Part of a small language model's weights.
Size: 10 layers, width 160, 2 heads of 64, MLP 768 tanh GELU, vocabulary 8192, 4.7M parameters.
Architecture: learned positions, biases, tied embeddings, attention and MLP in parallel.
Training: 361M tokens, 11011 steps.
MLP neurons of a small language model. Each row is named by its layer, matrix (up: input weights) and neuron, and shows model dimensions 48-143. Each number is 128 + 24 x the weight over its row's rms, rounded and kept within 0 to 255. Numbers have three digits each.
After each neuron's rows, "fires on" lists the tokens most often at its 100 highest values on Wikipedia text that the model never trained on.

L3.up300:121176084111127159134143091153151124129115137165115122120113122128128139142131136172098108178139093141142119157122092165129122109118177127120130154134137140117187108126110163153113147079163122081114064116142101129105119119096149165113130148111124160119129124138144165155111119122140151078
fires on: "on", "in", " man", "con", "or"

L3.up575:129132135146108141099103129105064154129142142166112177105119131129137148138133151074130136148126139110139141123140106090168117142132146161074148126127161120149093129123099095122165121116105158139128083096136107113123148149104136070150144119169142075090131103156118100146130135093140103092
fires on: " American", " Total", " US", " The", " Two", " Boston"

L4.up504:106106131115133116160151151129153167129140105125133146166131141166155100135160095106135142165154137130172167148095153127082137092126150114109146136139152100138127176120121151148132148115158093145149149126069139146117129112120122138140078110123123190159149155125114135105112166121132151147
fires on: "%", ")", "\n", "According", " According", " Top"

L4.up715:127104092146133138108192116097121112116104103149128129122134132144151158133125092194137089093121126130130152121113119116131115126179127124118151125105126085164165140152128148131151114117152107146144138072127156106125109174095116124133155167109118125091134146075091097143102131135131115135
fires on: "d", " ", " un", " Su", " Un", " It"

L7.up121:140131134110175150139148160064090089105120125170134122071159115107139121169123146157106133143113140116102114167137103126129104157145126201141103143111116144123125108117115169110154132125108118096141160118126149084102104140118124140138119135140141102108115120086132146137085126142162130129
fires on: "'", " was", " before", " subsequently", " After"

L3.up309:119129151115127116154122156084135095128123116117101104138103114181143116086151103136136143153133115178128141125138124114122099145106092117138108095148132078121122136128188177120150171116118152173129140136115102138122148070138147130129092166103146142106122153126104138159095170106099088130
fires on: " U", "ur", " inter", " son", " commander", " footballer"

L3.up221:119155121159132098081115139133137108121177136089134150138156152135178094129166115147128136157132113132160103132103119135159135117104178173140156122116102120122140122113133130137168123122129112202142125162124107155120157122098048115174147143148116125096106114118132110135128093115100084093
fires on: "H", " back", " Home", "h", " Kr", " High"

L3.up281:119125147114101155099127129163122108113115139148124129122153161141166115131099129125143124097149124117138117106066136122113129170101131118119088171104099144155149089137122156121134138124100102167090132208162101123113137150158115107118104148165141139161111133106114108133135087143115170151
fires on: " each", " same", " both", " mid", " late", " early"

L3.up113:099160181127117124119102106108114126133140124145133165132129132195117132124106085134081120099113150120153134117120163119140146120167100151131117099129171144119133099128090129131132123049145155079115142133127121116163111106088104123102193119133112134130165147139119081108155149150157109104
fires on: "na", "ra", "nie", "tro", "no"

L3.up86:145126118111112121104111113134095135136075111156132114139146117188115129156120142179102122146126125126166160192142116100074149108135138166118140113147196119150178119118136155118089139125147123125125112164114121129139121144129073151095154101123148138120138113139116122138204137123123138127
fires on: " this", " –", " my", " no", " My"

L7.up633:136106143151120119134154123148115108161107162158150110135119085128156107145080111152171087104137142088143102147128140148157104145129163130115101139161125127115096148162168127173122163153130176109111138199086093109149138131096144136118110140112130120121120103166157110089125148149145086141
fires on: "5", " ten", " eight", "fo", "tic"

L4.up483:115130086097161196144067135151145120177128176112115130130139146125138126097069110144112121104157106142126086140132074105134146135119123123169122122128098095119154133149130170091103164133138112116162085137102144145117112140129121098133095119161122168110104136103134120125132101149131122130
fires on: "\n", " July", " author", " Will", " Mark"

L3.up285:125153130141091093124146135139133115093126112116066134134146074174114154137104133130121103171096146116169068193113116122105117104100152157134158132142117160111123151107097153127174138138072141153086130144112147099098113114129128107096152143083159099126116098107099110140115099112134118121
fires on: "N", "can", " national", " world", " nation"

L3.up175:120090109113101128107124101158200118159160152106147098093103116143160154115122105127153131123094101117144134120144136130128153111106132145155148134155146103103165150164153134153101095154129107083167141130074163102137146110136117161132100131132127109160118140098125130148154145122145092163
fires on: "-", ",", "°", " He", "(", "load"

L7.up71:130129133129143092127132098164157111198121172130105126116157132134158136120168106125088103135127142140126111146128112129137163151135135121120112128100099085084130092109111154116119117119182102147152133160136133146143108158131126183103126121146095145175131136101117112149107125135114111086
fires on: "7", "un", "3", "ill", "ul"

L3.up128:129095144095129105110113138061151111124172123126087113129123130158112159104103082119175099135115138124163109164149146094085154130123121145132130163100107153104179149115088172160141170139119122133111117112154147154166114103130105113110142123103141114091147149107099141094084129143121110117
fires on: " one", "one", " November", " a"

L3.up662:167169141152133146165148162113124093131175149138118076116133119138163111077088102093161114095099093148115131135133107156160172161124161161155125101082101130140156141130101102104088099137192132135158126190121114087141118130098131133112137111130129150174098121145145125158118125085088135132
fires on: " August", " April", "sur", " September", " King", " Sur"

L3.up394:122169067150145118109090143117147132142080132125158143102104137133112132123164105161145119132164121119128139188160108170156076132169143152124105136099141156172079152137147119122136148155094136098145159114096111145164093135147148114139088168115144135151139098155180148146150145096125117104
fires on: " Al", " =", " Sal", " Col", " Ra"

L3.up429:129102114170127087126104096129103089191139147168094110088156116104152117126130076108120157115084157104146099158150098141183116104132168129123122113121135148099132134132110139138140168115079185180151125134134136156118115162116127096150135153152118158135097102168124124148110108100121086125
fires on: "h", "H", "G", " H", "fr"

L7.up319:175128145071131153099125134138098147136125117154112055125173190098116116107168126142158112121105098166099116112107139129168084132121113170141132120134107107119148113100147096116089154155140120071105152153126112137153127115131127140142085094131118150121164123136139139143152104133110148091
fires on: "e", "2", " as", "3", "de", " following"

L3.up373:125141111138141115099098135097105163133111128144121127118155124117146114139134116134148149096118107164164099116122115127096164134113121136166146101174117150170157124139104115134142150115115097133129124097124132141123145111111130107136112141126103072125084132100122153139151137122142094195
fires on: "V", " Her", "my", "A", "ti", "==="

L3.up681:105132135143134130100163130133119159104174138129131150137117138146143142139114172179103122099137078126099103152096122125149128137135134147132126128179134133128093156125149115115131142120128143174118076104147096137078115124147095101117138166103146102155123099100108138112112101118113181148
fires on: " Le", " Pe", " Du", " de", " Bal"

L4.up407:138135125128116123138113150092116171105150128112131090136161093126090106118111163153181120185101148137095127109138132117150156156126154086111100145116149178157097147133144091134112081125145151190128131124148091071149169146126125111123110110120158126111118106175164099147134118140156150131
fires on: " this", "f", "L", "t", " This", " consider"

L3.up536:117132176107140105138129113109132133079130105134106112115148169127129108162143148192095136118074116126126136189140106120130116120171116119100106127088166142132142105115167161120188140114098122115100144148098132140181132146119122149135123128139123113135098135071120102148107120116138130076
fires on: "mar", "tan", "gent", " Mar", "Mar", "dy"

L3.up194:098126122153149114105157083152125109119079081149166117153135145075094070102164063140152096111095122128121151144093129117122116129107146147084120092123129129099146113142117157091141157106143117103120103105148119186106102113139140152094119153133106116069121123111172157113145158141136144146
fires on: " out", " based", "com", " There", " comp", " there"

L4.up529:137162140127134131116125101133147127106145132109161109123120106125139115115141141071153109155174109152142132121169131114158115124132172140130112158110129148113159159147115100091098112107165104091087109152145111146149116130131117124139136134097105154145104093151103183136112115147120154133
fires on: ",", " in", " June", " In", " February"

L3.up50:111131119175170091115104089127153119114109152131143087132134150092068151153131145173131087168104140132157142156150135136112162087146156083165124156144170178126182139089138149160122099107114096101123127135147148135146130100103109129127139119125093160173157149120143146129114118135114144131
fires on: "ev", "Ch", "ov", "ach", "ch", "or"

L4.up187:140093130145112149120140130161100138151124127152159153094144130116111154139122105180112076103117103130148137131170104154130154130136111158114133154132140159139140184151149109148151151138066095092091142111123134094121109120127152121102115156147131168144159140092133167122157132120139086132
fires on: "'", "na", "hu", "3"

L3.up632:121131137128129139130123154091130109127105144124103114110120118122152165154127156173113147115139141109167147088116094113132146075135174093141121134109099105114153128114118132112137183087098136119131104129167137115137164151134142121140114133145116112088152121142118178112136155137159136135
fires on: " million", "bl", "P", " Pir", "og"

L3.up460:155114118089085064155129165105123085102160152118144148130102137138147140130148115117180122131118098125137121075177130123161141098124107143129101137141104095116130099139110163152113121160085118108142092129117110111125132142176151123124136126120130118115131165119156180102119126141145131100
fires on: "on", " image", " Col", " History", " can", "air"

L3.up516:116099150130117087133097118106130126118163145137131089142120123118124097107120131182153111141083111151105151090146117114111138110073121101100155079112159127172189169124139119116130128140139131134175150120100106118116158115087127110092133151178123117103120153146110116159157147133158115110
fires on: "st", " and", "-", " an", "t", "s"

L3.up24:086091113123136152122134138106128146139169142143102128175122139134103129132123165118108155134126146155120143120138108125090094165114150124111122148125110117105110122107086121141120180138087140125158096129102151174107126135177130101130106137111131089184171119128087157113101129132130151122
fires on: "%", ")", " |", "3", "\")"

L3.up481:115104151129085157134096149099144134150147089147065124159110143153143138119114111175118159122118161109121088103103109091106164111100152117190099085171111123147130090146124129115166121121130113159129151128122146152137157151132100111098125140178131147127155154141130151140108149109116126161
fires on: " inter", " pre", " Grade", " Jr", " v", "Pre"

L3.up85:123107107087163138170103162099139170146146082095147111116133114130101089121129137119111130197148128123118126103192105106097129131145142185131142128167126130118110126114124153065135129133132144099133112135115126109132109110108150060132151141140103157129137161088144131131132135115141149096
fires on: "'", " on", " wrote"

L7.up368:104111164081108143101140064097118098129140097150112129121115100103101136141147143101105137136133132148133108075136120119129088145147112127083097126103137137121096119105165167180143120125140152131118145111138137130147128132142139126129149139124157124129138110104142094112121165168128149122
fires on: "li", " a", "ni", " debut"

L4.up562:155146141141154143133105179122120159157160120149107125160116148085131157094130141199155119097111133174153159128171117087110130108109130111113112082160125140097161149085147099129095088142124132101144096152140110087140183087101097149134154120123117122133125129141131132107096103109128095112
fires on: "f", ".", "fi", "-", "ign", " Member"

L7.up56:117189121138106183099126156090128156176107134117125142111095080115183098114185129160119124120126146114143107142139129126105133117105124156082177127086151141121121125095147138149113141137105159185100129137103160104108143131103117091078141143135147118085093109101130121105145171138109146131
fires on: "\n", " (", "mo", " ", " imp", "al"

L7.up167:138138128150108078140103087105156113129114112130095093077122161125185125113167157124129132117073136141110116132124149112148087127141120146100164136148095131111133106148143151139102111133098096143128129148075130161148130176092109159126109114168108125127163168097142099123103124130135120089
fires on: "g", "G", "o", "T", "mb", "i"

L7.up735:096118189089093151145138136136166131145135127171143114123103134092171162117149126173079123133171133166115116136106147154131128109137124079123114122134149133104119146139129107099129135111165116151130131116123173121118093127080091120103112144152099189126130142152125112099103142144113113124
fires on: "\n", " |", "un", "an", "ing", "per"

L4.up327:114124139159127108081142108109106092136120128139110140124123175163150149147164144156110118116134100083157144125168167174152192143088134108150148098157111145127106086124178124078109117097101106107109136175112121109141130147139123071158129116135157106078141091108135116133101113141145131151
fires on: " we", "1", " has", "o", " have", " Ho"

L4.up232:125132100123095116096107072065145123123103130130116099163117135141097129099140097112096141113145136089162106128085132095129145124133175131152093147167178124129153132106152149154148157096151188141120142123140129133113135136112169120114151156123126107084142095137140117111125132118100108152
fires on: " comp", " based", " show", " imp", " auto"

L3.up606:104133147125108136102113089150166141100114092132129115107119102141126152109109115097107139158143136139134137097162106104132124097158125106125140077141146114120142169174136139082123127121120155131087092132154140136190129100094128130152137131165129102132137138158102094115095137167098093082
fires on: "\".", "\"", "Z", ".\"", " FRA", " RUS"

L4.up350:137112127116099094107139155141131126174089103139150137174188136130147134139115100116102148135152096104155142135162150116119123094122154115102100153122126079123170109166089164117129045113129157129148107103093120105091154109106120115098146139168151118141133108113116081137198121073118096138
fires on: " My", "hy", " disc", "yn", " my", " mono"

L3.up471:125169117131122142144173116108108089150139104127121117191149113159154159123119131114109102163141134138117145125119150138156110067104133086139131139152141104144080114158113100093141124106145121155107135128110135101123101176136085120098144150097104114160158111151114132093124167129162110101
fires on: " has", " over", " within", " almost", " throughout", " $"

L3.up363:145163097093140076141140148159132133128149127111165114151143133136127148084127157131099135120150161094125132139145128080092107138157133160120119135148154077127133126110101174100109100153123153098174135146141174160135145117105130146173172104117144128096130151116128118112093113115130103182
fires on: "\n", " food", "ae", ".\""

L7.up654:153162111119174112158111155145122111089143137112140140107132135090109155087141101100128099115115105080207135102128139126110097163130109118108126144166101119090124153105098126110131102105138106093108144103092138099099110173161117139117151088147169135126131108132108133178134093141100145097
fires on: "ing", "age", "2", "vi", "e", "er"